Part of a small language model's weights.
Training: a variant of Muon for these matrices, 162M tokens, 9907 steps.
MLP neurons of a small language model. Each row is named by its layer, matrix (down: output weights) and neuron, and shows model dimensions 0-159. Each number is 128 + 24 x the weight over its row's rms, rounded and kept within 0 to 255. Numbers have three digits each.
Before each neuron's rows, "fires before" lists the tokens most often just after its 100 highest values on Wikipedia text that the model never trained on. A number after a token or word is its count.

fires before: "-" 58, "\n" 30, "  " 10
L4.down389:136074127137107174172120129121115161127140139135145102099161144145140140099130129111167133108125104142101128147129113144146139107145114121126137112099119098143124159112087141139138153102179124160076139154154121115123110119127152134130103159159121180136090110137146131107126138125140143156100112140132175081101114150097098146117094153154134142124154130119093133118182134162140082142119114080086119074174164144174105107096152136101080145132111114113110140123096171151120141141081111

fires before: "." 31, "″" 18, " |" 12, "2" 5, "5" 4, "4" 4
L10.down53:132073120086204100117080093137133090114127113089166137139116151152099121112117133120173089125141123107144167096140163124137098113071109104117113097148148145133122156127120116123123143162133126122147131129081111136092145137125127131131132170115150146126141165159120131170137131084135092138122123127185154125142112129117149092103147125143110082097138115165122093117117164167127147129098152145128109114106144126170150117180112093083142107146133165129148137146148134168144116151112116

fires before: "|" 70
L7.down611:155098184148093128139137124153087192139110136107136135164142107072140140106123119125118168125132130083106128125132123099155105112106154132105133116089158132141108142121131104133098106162143132114116154169083119128159151110164119157108138122115104166152122107105117109153107145152122129124112181116183148092131098156132147163137106098090130129153108130139112137146090142126140109160165123129130125164170097156134093165134134111107145110122065100107127114117079102157151122129086124

fires before: "=" 68, "ti" 4, "\n\n" 4
L5.down109:125105087087123140128116107155106095145154129122121089167109095134129130129140114114102135161108111119134156132138193099131160110131129081116120131156149148100117145143147156116119132145098152142148122112142175154126132112161118118078101101099177176132107121088150127147128137109140132155103124145120108139172090107130112126169173129106130130150119127090139128130177130134097116162096133129118141098089185171141123114119134095108111143103177152105160116173115148092086126148173123

fires before: " |" 21, ";" 20, " 1" 12, " 0" 12, "\n" 7, " 2" 4
L3.down159:103085117119143131136163132150097143113148159097109129121134093133119162131103135121126111159114140151174099132111143123103134158140121132155080122133141099137103127131091128109112123130168148085120120136095117154108159136156128134135117094105155148144136122113101130136155107132147184123118136098122188091109142103079097150095143153160124135081154103127133170111111088103100127117122142098098096152145119161196150130131171114124131185134159127147104136174128138176102138153099096

fires before: "." 21, "," 17, " in" 11, " of" 10, " and" 9
L4.down428:123115105110141145141139108153107136133126129137180129078128141153138104120132121138129125129134137124116163131124121122121117153142151146137115133116122142151135070142120140128128098133117087138149175055112158143096148113077100166106137099153107116122097144120103141152153118121121099132143117108125149101112143126104073100143150130160147149132147160111154111066108145067165113175053144080107150156132083152089119123166116109161166136135163118155119131118164131163123142134135131

fires before: " |" 59, "." 11, "–" 7, " ." 5, "\n" 5
L4.down479:127143132154165126166123113178119135093151111126138099114178134122081124148106135138115181112122117117110161099159108141119113087186143157136123116118137147162102119107136112114088135101140100119105127104069136166106144110131142145161121095096151128161123150110146167097143109114110128143111142122138131095150105132131088144111110133166186130132133127129144120109144146109144098101111155081147105101122153182163110155150146077132126156151094138138146158089117143166107140154084126

fires before: " |" 41, ":" 18, " /" 17, ";" 7
L3.down631:092086086097132144175109126130131126153117148144108122180137145116154148120148160137094150096097124116168107146147128156148123125123122096101099149214131129098116146124126137132116137072130098089117155076173144103110140097134136110159112126140166123134110135127124128099110144107101125151115156101091119099151133106116118150146103147132119145161138140128144133067136154117147123121157105122128161126083144137106143179186123128120093110137113105134113122154094158145168155101095136

fires before: " |" 47, "%" 9, ")" 8, ";" 6, " m" 5, "," 4
L10.down253:148127121108076111107126134096116129100074138128139131101126151119137137108152128108093124128094132110103185161142074104113130152155165118116116091129135131108105144153116116126136122118140105153114132150120159112128142164141148152155093142197103132163122095134143051091097104147113123185168125151141121128105173151100142130171125154153141116137132142175139151116106121168149092089137113107156118135145074116139093120115131127141106161124144136128144151116153124171101129121144098

fires before: "|" 65, "W" 5
L2.down546:123137098141175137134110166126099142108123157123123125131134179126147149146151138142129109117131130119149085157148119123146110113120196144130110097085094164125126144156105119132117090115111156166092102086130068115152093108117124104126136142123113168108133121121085129159117162150128126118156081097148189126138116137086140121163101147114112175138084152165124151148117123138117108122081123078129111115167142145169142123151139104100103112145116127094164144112140155153109161155147117

fires before: "-" 38, "\n" 12, "ure" 7, "=" 6, " (" 5, "ural" 4
L2.down258:164147167127106145103146126110137096134119089156148151101123135155154086104138169136119124104136151123153162198126116133104105096124098126135124156150104129154143121113120188117157155169144116095131111101137141113137117119114151147154098181145145121082154135139130129123156127158140114134147150122085088107114152122088098145111157144113103089103123089133140181110124112150152089139180146088062109099129131121082130124128107101114101107138101153151145108147111116096146135123124141

fires before: "|" 32, "-" 28, "\n" 10, "  " 4, " Source" 4
L10.down246:107091129100094107131130111185169144137136147159131110134139124103107158141133126131125129165130131155125147143154151131152100113170133103155081145120144143088140092121115142061136094112165108117160172099123163128115110139128110094130128105171151123115128141153150152095149090065070143130124109129098136117162121117166078102121149151099128163143134092123135142106137109136150126121169094110162115136137151129119111162138121129112128092154179084115123147115144130130095105165149103

fires before: "|" 86
L12.down490:159164140080147159138180144139116077137148140130104133157174144132142114103138121145152147085129129139161108140141131108145163123145165124102110134073151169111121152173101111117086117153095130110129121145123139139099109117134130096113111165138082143116130126105117102116103143133125115171081106128139116123091146099155115109160103099145148101159175144136112082109148104120169154135129114110176128118106143112102085160164114131106135151113082088128099174102150144137134105121133153

fires before: "|" 80, "." 4
L7.down481:098120141131105134104136163120132118105098129127160120156118126201068119151096114122120072132143159096117184149152154115110115133113132140148108150134146107130137125141088096180150116096105140115111112127131145113124154169133115165130137156108129147151152154113154110107115102127128101088126160091153128155108063120134179149109144135137142117107149122146107154146129106128106125142116116147114124097154115112167108100171140118124180170098162133082166116157118099124160165138112118

fires before: " |" 33, " (" 9, ";" 5, " 0" 5, ")" 4
L2.down609:129136080113137126155075127105090106115123100129108138133112118132135170111136093126108149129125152127147132166166138164144127168138134150150124186142147117108112139100153108113138139107112138156131142111155097153115155168132119197121149121148121123100090135114159069110140102111128077164117105131136083110143129131110173130128128141155107081130148143210172138114170140130120114140138146136101145105091117143173143149109125139114084116132087119117088111123139141145135127085110139

fires before: "-" 65, "=" 13
L2.down137:135144156173151133133133137114137106115091144135177154102157090162116134081116202092131133121141153129128137148084109119110132121159132074136115150170088154119108114165083145129145157128152112114097112108143148132128094133142149124130160145124105127122146183164131117133126146100133121124130178166115137105133147119091135151085128098122139121112122110180158142096124097140169131134109150103125074129122129102095097138120112133140125136136130137155146123146078082138146103094128071

fires before: "|" 90
L8.down629:139118113146114114106132139164161139154089138125170103159098173121149134116150130144138118149163137165102156147150105122124131096135118105099129182151125137125131106149098113088078126151161136139119133126132159152124129118150085102107080151127156149174177117117154126124128099126120151137087168109146130084137109151111111095103115141090122136144139080136099124158125131148117119130132084093099172101171143133120119130120131101089131147099158087102139181080121173091117130146138146

fires before: " |" 47, "." 10, ";" 7
L7.down111:142120152119123099142086121089161115156123103153104115112132107152097125125129130118138113125138153136118138130118151090129108165142133119117146125159177150094106114117109102103129087127118155142096113159126164077158157106142135147123164151130116112091106106104127104166093151072112138152149138174091157121095146108115121110169108158107111140158122100126119122119156136118104130102156155130130164101168163088124120145102134122128116176092122122089173125189158118107169113183112111

fires before: "|" 100
L12.down222:110133110149149152117128187126119135145108083126137121152116128164092149128154101149152122116131152168102127145179148137126163144161146129088160069120126134122143173118092130139100109100141127136104135100150116112148146076162088100117109100135113145150111087084116152088132118129146091151160108104118103090141143123119131150142121151142157096104109085134128117133112121126131104122108143108144162117139149127143151182145135135133143207129135135133090121148076091115147151106094165

fires before: "|" 70, "-" 14
L2.down454:147129136120117116147120130118127185100109107118132164169122168161117113080129157129157103097125127139135113143136140110154139112121146171101131114084121135116168165104119116132107115136087133182138117119147142119074122140125096101114119132101151139133150137108138147139176154088099178153130165139122123148174077119108163090141155115084168109137121097120100113090098109099095127125132123122141170135080140124172167114110118113149127132115173172099095164110140152118118122115115115

fires before: ";" 22, " |" 19, " 0" 7, ")" 5, "R" 4, " 1" 4
L3.down132:133140119118137120135142120090143127134114149115116117139118107151156136106114160089149154154117180145120126139100106146080132156150143196156111104133157117121137111104118177123106082105150111091106128135174115097126162127128114138116101118135112121098124154147142126155141146150116115148125108119075196095129136092100134118155153164103137163094098121149107181069083135114124138149131141068109128111128123119166119135138078142165092126152139136125157118110112155139178125142124140

fires before: "=" 24, "\n" 20, "\n\n" 11, "," 4
L4.down372:184125136139109124156129106124107131161103097138145090162136136118154121112148092131127097144116154169119135122145113129151120122135159079109136148110166183110132120125096136148116125170143098134134146139141188109081170104123076068131140106108152145127117139089124123130162108104150155118130127113121098144113101157122114098126105058158133121135190119080138129112159155131138108166104135160159132112140096111154132124127140115110126162140130132113089162144114071151159119139127132

fires before: "\n\n" 27, " The" 19, " It" 4, " For" 4, " She" 4, " In" 4
L3.down240:082131099098142127166104117124102116129113160171138142108136117151133117081111124160108136071126151115130124147112119072164120134137117147113121158193111124156101115142140100152123159106096096136134140078133107137114108113097153135111091164127118113133108088192102122139153175138157119153125073132118122130161147125151125100142132121121146102098129156126129162100120106071144118119120148085160152126119144159101101105137141099147162112129129140169123149132145159158188136145126122

fires before: ":" 29, " |" 28, ")" 4
L7.down186:116134165147139118116186119161099102156130123148129116161102104100102144132165129146110125090156146114151143131118135088127149103120137158090107160166147133092106176115176134102095181115128170120128113163116121126122146141090146089117119126116124082141133119124127166112182127150153106126155140112105128106093068101144139119096136080115110149139129110178162144123123109136124109159133105127145169149135133112126134112136142100131142152107112113111067128126178096121111158135085153

fires before: "-" 90
L7.down55:122138163143064100136122125124130141133137147150155140152121115135156131122135091123150110106174120151143085135152130114054072148111149116111142090052129134114128173136128138100122174135178113126146139133154139100122156140151117114112121099168118153139119113133130137177077102108107102173136140155113116097167103131092136107137114117103128116114128135183124097107126113158129115123117139125169152146163116115133142101082112140115125111178115145123164154096102148115135134114132167

fires before: "\n\n" 22, " The" 19, " It" 6, " In" 5
L12.down120:128135091136111131118117120108193155113117078095179135114132134122137147136143161120143146142178109149139231164116106159095151130125141132107079136117126143121151114116132154159130127134148131106097135142164101108150137137148108161134144092140152101121117111102117115169159093134132158087120125094117140112135127159134115150126116186145130137144106109095109157075078137135126129105143143109114103117143076129103136123143127160154116112153154101144143097129126101092135147115087112

fires before: "|" 99
L10.down349:118123167098118184167149146153121147155116106092147119152115157123159143162125142142149120128128169143112090094146135088156104106144134165128144144117108123184127129124099110105124101138106122128147172151140130128123143113143139089122121101131114102116132151089171143113112130100147147169081122095138127092147143156134122147155144089113161091151169110144122154077149133120097091091139091114120147133158158098162121105118118116066155142093137124146095111131141083121175132102132152

fires before: "," 36, "." 20, "s" 7, " and" 7
L7.down581:107108154127123120158137142108160130160151095109133136123060158097091129130149116113137126111126161133119180153102138140146101135108126123088139128118113169155118172115079125133141094121123114121151164139128186134130146118114102138121087139137133081063114161125103139147102159159132100119161130125137156092172181123113114121140132135118193134096137114077155097113112130118136144125073130095156140147103125154088155092154142155130129115101128134105145123110130133085135148154128148

fires before: " |" 51, "on" 8, " scores" 4
L8.down393:108109149147170164128159108122045144151140162106114110110137160097094177132177127125162160162108130145148182147135105084160134120130163098154095160103141112136127113159161151129102162121170106134165137098145134094114109114156104109130118104117108099154139085162134131083114129113185107124159132133116152120160108113160134152090151091119090085103131134113133129114124130137145126108125138156124131130122112104140146159152094114141108156075116118129150128129113123115102134138119120

fires before: "\n" 61, "\n\n" 31
L12.down573:168115146135161125122148125155126155180111116135105133132144114118128148124125119079086141173134154134115150123103132093162148132093148123082156159096128103077124166078124114132098078157109107166141153151122119138139141127110136100087135105138149153105157135125170128147134097119114147136132134129173160124109122129139061186118160130131157120102146115118106103157132097139141142097108167126113151119153102124180101123156094126074112136116086128111108103091127147129146146148156124

fires before: "\n" 47, "\n\n" 32, "=" 19
L4.down566:179129117116142108157155163117063126126176130126129144133123158129161113105159136168156167077111197125139117180113131157144142144108115135079129131156101104127150150095112101164153139148134094096149133141140132126112120089117102097129102102118167101131142131127106112099148130126091177101124139148129103124144115136113074142103127102109123138126148160111130141149116148110136126204137117119110146115138126108130110146127112151128148127130076077097083097123129090135150137121128108

fires before: "|" 40, "-" 16, "K" 4
L12.down266:147188165148068124118117135138112134111135129109097144127143094175105150131120129116146123127130107158120142159122105133106116092053158124132122132075098120116122127128125137107159173137083083110136145129136163083121141112130108116133129123144149139117148143142176074115132121123102141179124174147121125135163101129139123115150124148093150148143115113102119136131131104160123117152156128076143116136134123116165137111104161125130140129153134084144131123088115102132128118082125222

fires before: " |" 41, ";" 9, "." 7, "\n" 6, "|" 6
L2.down384:100136117123141143103141113088127117156152117132143162109181109087095125094134102101113115138143109125146144121122170134118119164116140124114160132143137093147101132165106119099128127120137133143154110150114150124104144134055179122133146104145116157118095150096136160106121136142110112131090107103159192112105130140125141178149154153136142097125086132175141109169107151123089101128155118088129099155146087139142138150113117124177174141157111115107091169135172102135106080121139131

fires before: "-" 99
L10.down303:124158147108136106149132078155136174124148150155154127105165122121150161083126079127190133105141095111120174114137139143131098095109139106115119164120135123147132138116121097170142149095148094120102123165141112100131101115152069100124100121145105180166127126124139110124123099143148151141109133144094101171143124178101083124131051143128129107145131146145101110129156120121164139103175123101126113131117111106138123138095136129180127118140127163164139140104122105103109152146126137

fires before: "|" 54, "-" 22, "The" 4, "On" 4
L2.down127:147152141118135131129151162131120138111131154102126136158113140110152161101125140125174118109146129131150123120120122156157120090117159142113159133066142131124159158118160130161083116155109122122134160071118090122115122117127104126125105095094155097182145131123099136173152128066050144139126159112162144155127128107107140123138132110084150130152139111130105130093107111068126101144123084082163133116110161130162145146137131111149123109102116136084121157119138125162149143147165166

fires before: " |" 32, ")" 17, ";" 16, "." 4, "/" 4
L5.down29:150183114135152096146135136129112123120122105138081122096113137150143101117099109139116116144160146133136150102152116121133112087118143161170134118074122166106155143103138120111116164149153070115112132157106139152118128142166136157141135152085134123121142130114162147160121179125122152147118157171141096110135098135150112114150114109133127157099146099120074150088137104087149117141130152139083159118093133086166086115116110101141168162123137147080128140118118104125142168139070158

fires before: "-" 62, "|" 11, "9" 4, "8" 4
L12.down437:159132143163123158102124124114138121132149148158092133142102119118087146154154136122098128165140156152122110156134107070160153111102116090124155150099129110106158133183144108097157187118095136123124123130113167144141121161133132121158135137116145149094095141139147156151062126143086126136134148114103118142162092112121123163099086080123151076130130114140133100104136137151116147124170097133130182141136127129164104166114098138125146105135119121124149121118121073089098088115136159

fires before: "." 84
L12.down20:074127131136125138099166100095091087096104145149089141114149094130126110109064113142137131109113158111092136142117107133121132115064146152113147144116108099123115111110163172109146126143149087122109132113142109122149115133121155167124115156152103149123120069148177131122158173100132152120119145148142122130114089125145154126125142134135155144168108125187149105128131145179148122160135137119077094116141103147121161091124119137113109153182117128148141129091131090140153126180134127

fires before: " the" 47, " a" 5
L10.down610:148149164137133143123110112138126125097151157104140112133093131154143118180127104116090119095119118104120115134127138097078134098127133165150165101173135125118112145157142072117173154138224119110113109127112097124149102128140162117099126121130103096093141092111112153133050112132146096126138103151123161157117130129146157154099102112146118118136129110057160132130123140139138118182153125124161128139154141106128120140139130145131163128143174151102134162142121142141117112121141085

fires before: "=" 98
L5.down131:134113108137137109132106114126103143157116102111135132171099110124127135112097107089141129089125134146153169142125139071169123118123168126145127157113138138152105129118138103158123111110125070157138147128081120122164138072142135184103125149137123115110097126097094098179144140114190141170141114168124103117136097149164124115133154167101091155124156099117176116097085117117122138119082145123112117105122141153123131133147143124149114170140150150150134058132145162122128142133105160

fires before: "-" 33, "|" 24, "  " 9, " |" 6, "\n" 5, ";" 4
L10.down247:170120115110120100106082111181137117120142123122112141092140178138129143105147076132106110125129136074162195121153083149076094088105130166140142167121107129147143110106077145142131121136100127154126153132127158135092133097137119159128085137107119169107110136119158142113149143146180125137108139099121091158170142147120113094150070147109138146154151092155125124145131122135109138122152113153100126131119118140126149125094117140139130081159125127126143151113123157083123124092160149

fires before: "\n" 30, " |" 28, ";" 9
L4.down84:124106133138134119134094144120139159120138117103139125145147073130087168078121094094111153091136180137145145111079114133174114132157138157096134102167154139144139155136121133128133141140172128111112105117118117130119153113139129140125111113109130121160111148127150182104142135128096109121048083110135167086130144127141108160123149145130147105118111129115103166130106143170107119154076160106131112143155089131163123170085142106133122152145084132135132104156103126149095188135126111

fires before: "\n\n" 31, " The" 10, "\"" 7, " It" 4, " In" 4
L3.down28:138095090113132130148131145096145169153106108106114127151113158109152092122113090099112103120133141106186199138133129142116123104098094152116102117104126110146140157103143113187114092121093100134134116103116102093135087156141109181120132151129115160105130135146113165179122138150092144138118141145121113099130116172113136130119168121105133104146165161115110098118098150107195107151125154095126172122130081131119136102166127166117125141141130146154115093142151133126134134120161162

fires before: "|" 59, " |" 12, "-" 8, " %" 5, "\n" 4
L8.down387:108136095124143087164130123113127115076153118165129114133147160143115125079127107143126107144095107145115102143127112076104095099119131149101189099146118147084115156154110110096151161098129113107133132149091170135166108130088095099133177132125162114160097136162116161145124149178114130127127096114093077098131153172133095132149107104152111128135088142154120148135149164118105120158134126132152136095128169136148108127158103130095154128158115136123123133148154113174151101135126142

fires before: "-" 70, "\n" 23, "|" 7
L4.down379:144123176103057118163162110102122115091163137128151142135170142111136139119125154136169138113100151152104115101098121161120094121142165084060155111138132117135147126093107116172155171121149138124124104155132096135113091140149135084144137112119168125149124143141116102136110145135147131128090139121115137114092109147133105140131065104134123125132131141148102172107121092132091125094165125114125135123188148109152113146073142134120148130155090132129125150167090145130110166142153122

fires before: ";" 28, "\n" 17, " —" 10, "  " 5, " |" 5
L4.down578:134139143131174119104121128110157140138139132131134127094105097085102130136133148136094148134094096110140161173166167143149106148156142177154124137081104148115104160182106117083108118141151135152104113121097135145116108133138068102158123141136142134138132108111137163147149123085073087122117120078132154105135113114136114131076121177141094150093167129136121105169125114147109134154150123148097117120127105148149137109115158151129165172123139141117133130156128106177118147111075111

fires before: "on" 37, "ve" 13, "ons" 7, "ona" 4
L8.down97:101108100129142160151117138117117132130149169131129183107124172088128164134141115112102131063120110129134110147136124170123154096108152114173103152146153147129087128113123126129109108108127092111075113143160115125155136119188116131127138118104126121152137126093097157134105157113189102161138123140132073159125132158091108152120115113118088102119137143169121177149095150127083133109100122130136136103099163074105097150157113118133135143132125139141125145188132118137144116120176127

fires before: "|" 40, "  " 21, "\n" 18, "\n\n" 4
L4.down630:096096129130111124163141093144073156122120146114089112124188112116154131102107166099086129148119113129128130105131124164133139111143113099091123108103141178174115157095111155125100159160165112135115116082123151135135151105122144114096101138136131170159104183107109114120115142163139163146157097142168129119106155147100138148107115130121150140088098129125168120136138110185118107101105130109130149133128118142196131123091115114099136120137092128148132176120121122163113134157168104

fires before: "|" 69, " |" 18, " 978" 4
L3.down218:124100130118089114133120124161117172152101111117126134142140132151162141130101150128118152117152068163098088137131135046146111127119132176139130146100151114111124132128071119137155121167131103131164122140145128086079109150132115115127111126132156086109134155105160142118150179154160170096158135177098123091173117157147147094104122122120130111146140105093102130168138135127125154113163149099106130137104108113130134112126116095114104151107144140155124129093092170124099155132133087

fires before: "\n\n" 32, "\n" 11, "." 8, " He" 7, "," 6, " The" 5
L12.down133:107086107103171113144121118090139147139124157127094133099121103128113101085127126155112145165138146123133180121143104110108107111163123148103147133181155106140125150179162091131129112115142123099128127114142110119123150112130110135136150090107120111127096115145171136103122121094097139093076093173114155128122149125149173151128094142171131122123130123104106150152133170143099066156118149172117155132117106154128119101088121138169140154150101136103161176149131159146107104157089112

fires before: "|" 100
L12.down345:141127176194138109129123148115082131086105158149105155101138105121134104142148144094136148144140143158098068103146102127127149130089113121173152130142117168121132145112127113139119088092067114114150146148151144139125167134125139123143182114130135135108123120107095079112108163132136118141116160074119105103159130143145116106110137132148141173102103120102131106124114176135137113158155123127184100145126102091131131084116138090100120130137140096116114160102114162159132140133127176

fires before: ")" 39, " |" 12, "–" 11, ":" 4, " (" 4
L3.down537:106109107141119119141151111132160087148150147116118115126117143139133106117091091119135172097153156131153155130101125140147122125080115176131137117163136106125132150077095109150129123130114098117122127135109133107149154121086081111096116141114131110112128102136103086139073163158111139143108182149173161095126159136166123114126114166092093129156113158165133162061119128144101147120176112102135182145094100153117183141118127165130106129166102133133124125140144144104142146116117124

fires before: "-" 55, "|" 9, "\n\n" 7, "\n" 4
L2.down95:103109132129087151137116086130109160173141144169121138103177095069132087125174115145112139119126142106140173125150178124134115124110160091139145126108137161151133097161114127079094095154141124124101121118099144132087123115094124101191136150139121135123113129085135142112138198121098110155100105115139119108147123139170128121129126156136117138126117135127152135166151095114088176129148111102132097186094114139120119099110109124164126136133123158131129146109163145161105096130124128

fires before: " the" 26, "," 20, " his" 4
L10.down333:128172139121143112106147166098120113127155176111122145142062128108135132152139132139148125110116130134168160129100140114116133139095097141111117125101119115097159121111128064098176110124173139121147120136113157125117132120101115136141157174140124103104178153104155142076123140158136127090147116121099117143100121170157121128136144135137131126155122145088089128166208147124122100124133151089127136149093134090110147107116097126144119148115161143060138118127117177090107135123100134

fires before: "\n\n" 24, "\n" 14, ":" 10, " a" 8
L2.down570:110132098147131114132116125158156141122161142111116105121158147117098127137138100147091126161106127144132145101151148108132161093114141116113096120099167152106127120105163127132132132106094142138137091142089106125178125103155122089110119134138107141131107126129075149171163142137137099165123110089142166127108094125145146089174121136138156155133127161162115151131116125083145111107144135119136140085077150146138092114173088147123149140138140130103113112134194131089066122178161170

fires before: "=" 49, "\n\n" 25, "\n" 9
L8.down633:125122133140163128150169155131147115117155164110090108148147107115111158083149097126150144091086121110125135121114144152107129121123142094112109119135098118127127098117102181157138156127144119115082146187117104139140102121158174142159105106123103164120146104185104109110110119129102138135141097140111126145088093202122106187119107089144141155136115108124145129112113168166120143113118127122147155129163103181144125161146128098156112132129103128129133181159112117133123095117087145

fires before: " |" 51, "." 5, " size" 4, " of" 4
L10.down269:135125138122146128131163112137102149101105102177127130118110134155145128106105129191127150138156132120123175144158106076143076158115162118113152158089139120121156134129101147092134107098132100117132139150175129107189130153192124129151088129155100167118124145128149114158137147108121096135124155151129121109112107104084102096156137133167133137134115129129114111135171177120119089152104146098121107121133116101125096104076141101166106139082093138113104150150120136110140114117174124

fires before: "%" 38, " |" 25, " million" 4
L10.down483:151104154146136140141136103091099111124142136084115127089161159143135085165119145169164098161145149096102129133104129092127099160125134093108126121123126143135163132131085134129123111169103093116142112136160123137101170163123103131118125140168120089133115180129106164159148129117099083114076134091111131102098151136123128088171137136118110105166122120126169106113118141102130126146121160116159079132139099141150152101142139118175095152140163191138110113104124122129145139119102169

fires before: "|" 89, "-" 7
L2.down15:132115117139100135136146172153073158115101144115121129104147141170167133127125166071113149151162163113144111156116112081094090104127162173154116158129106139107133154111112150162111103098126137120112140128132155112097111106131107094144072190132102138117153150130123087171143104126096128127148158127088139094160125144091152086116140150111139117152143124152128183134137111085141154140121102098140095135137124106163125099131134114177120158145121118133166154135123132127090144097129116

fires before: "," 25, " |" 24, "." 5, "%" 4, " to" 4
L7.down527:100084131154140134114131129127135122112092114099126110132124160141140124149135121090175141135165114161181155119139111133106128150105121152149119115146129106138150152155110119140140085085118111141167121119150101134166132113118093158123146121141143187108095132119097141145115129135091101124131088151088107113147171199114127118158148156175131162145155119078141106117136101126158122138124086082101107166076103125139174119096101127146136114139111164149136161104099120121127129100087151

fires before: " |" 43, ";" 6, ")" 4
L4.down205:099101114135110123107143145102137154121110094189073130103173121149085113113111125172140094169119103164125193130124121140138094072120108176095131106088125148116114128144132116138113143178173121118145104159128111113153143161117100165129129130132127121141128147147162141119150171127091152105100128119139104091125142130133096138158143082140112113142117123109072144154136148134102120122140095143097136158113161092153129137157151102123149143122104080129096145130137122170094134154109129

fires before: "-" 45, "rs" 5, "=" 4
L3.down473:127108156132120116117126153108093097149096121132161145115169109128121121098132178098123173161135158143127157150090089111114146108123105074129164119184129176166123122130084130122169118137123086138109122141163180129117087136144140127156130135130128121091124158135107122155132111139144105129119162136108132146103116127129111147092110092114175137068156108125139108114132127121175138118159117170146054097122123112079119117115126149111119104147151105159149151147110114160139092118122102

fires before: "=" 88, "ge" 4
L8.down540:120140136142116136172093147114133164112146102131136165138089134133118155101120094100108159059149137139133136115118160145093116135117132106153126119065169157144119139114138086125080167120109096120103124140102121121148125143178080166137136137180166094147149134123130079150139147098165143150130164141102116152159114141114115155123157139123108128117144100116160136085115129150102154087110124121140100131150157099118107119119125135106161127119158151136140083130115143153058152122138158

fires before: "|" 41, "-" 37
L12.down171:118169146139127081132136170111161103118110162126150131118133139132124119136139092106134134131130109086111150131176079137145125097122097094135167125061125145121133182141117128107151151129129127118172140098114088108131117125134114175135130107134115111118101128103092127150089112116134144192079131148138113137144134111113117156149110175173129125089106123120136108120145090118097131153120137114133072146161158126167147125119091178102151117147113153125121164157138137128108126115104199

fires before: "\n" 30, " |" 9, " 0" 7, " —" 7, " 1" 6, "." 4
L5.down225:142091150174156126137146118165143141127153136092128104125172106110091124110085121137101126138105150097152164136111118140167155114140134168143103121143183116134127170129081103098103135094177124147115129114114131127132154148155129144099115102103135152171118139088162147159126135101101151109107149140152119091132094108138128144084123149152154137092107159074097143101089157147119133136113158105130097154094109136188110133105117121117125171154103125131120108118096111172119161134109106

fires before: "\n\n" 25, " a" 16, ":" 11, " (" 4
L2.down116:138147105154140110114139113177179135140112179113072114141164132137130145084123096130090113170082143135136180122143179118134110122124171113120082103099134118129132133135151139131083129101099108115162174111099145115149133056130109138104147116110109105137108139151120123171161117129131102132107111128137140118125113095142103110158155097133126136158138146173138111155129107104100153122169076134129136117116147137117123106180138136131161100138138136120095129123154145129106115179111176

fires before: "." 28, " of" 18, " 100" 4
L2.down551:138098124095115125128101147121149123157171139103137107083152153143110126166095057122125108166137166115086132154095134094102105106158134109167094107160123121113108113125085116129101068141124151137090134100122126144139127108113114130166166127141154133157162158125164134105097096124151131145070167120144122118160107126098138121105116127112142065130140156151127103098143152203146160158114138133120128117146142148137102107139151133115105111135109102139172111158159132124139127133132147

fires before: "-" 38, " •" 9, "\n" 5, "^" 5, ":" 4
L2.down477:096177153164108116124161104108138130152093121141143163097197100132128070093131134100147157151105122152155167186126107120110121153132124106099138131159145176133112128109140097113132103132117102144149115116121197140099119185129104121131132132109105178133106132124117124142140132136132090118134126157105141113098123097141138127111134101108154133087164125117150084126167097134142139120134113140148103101085107124088137089150121181114103163162124143147141128148127131112123076151132136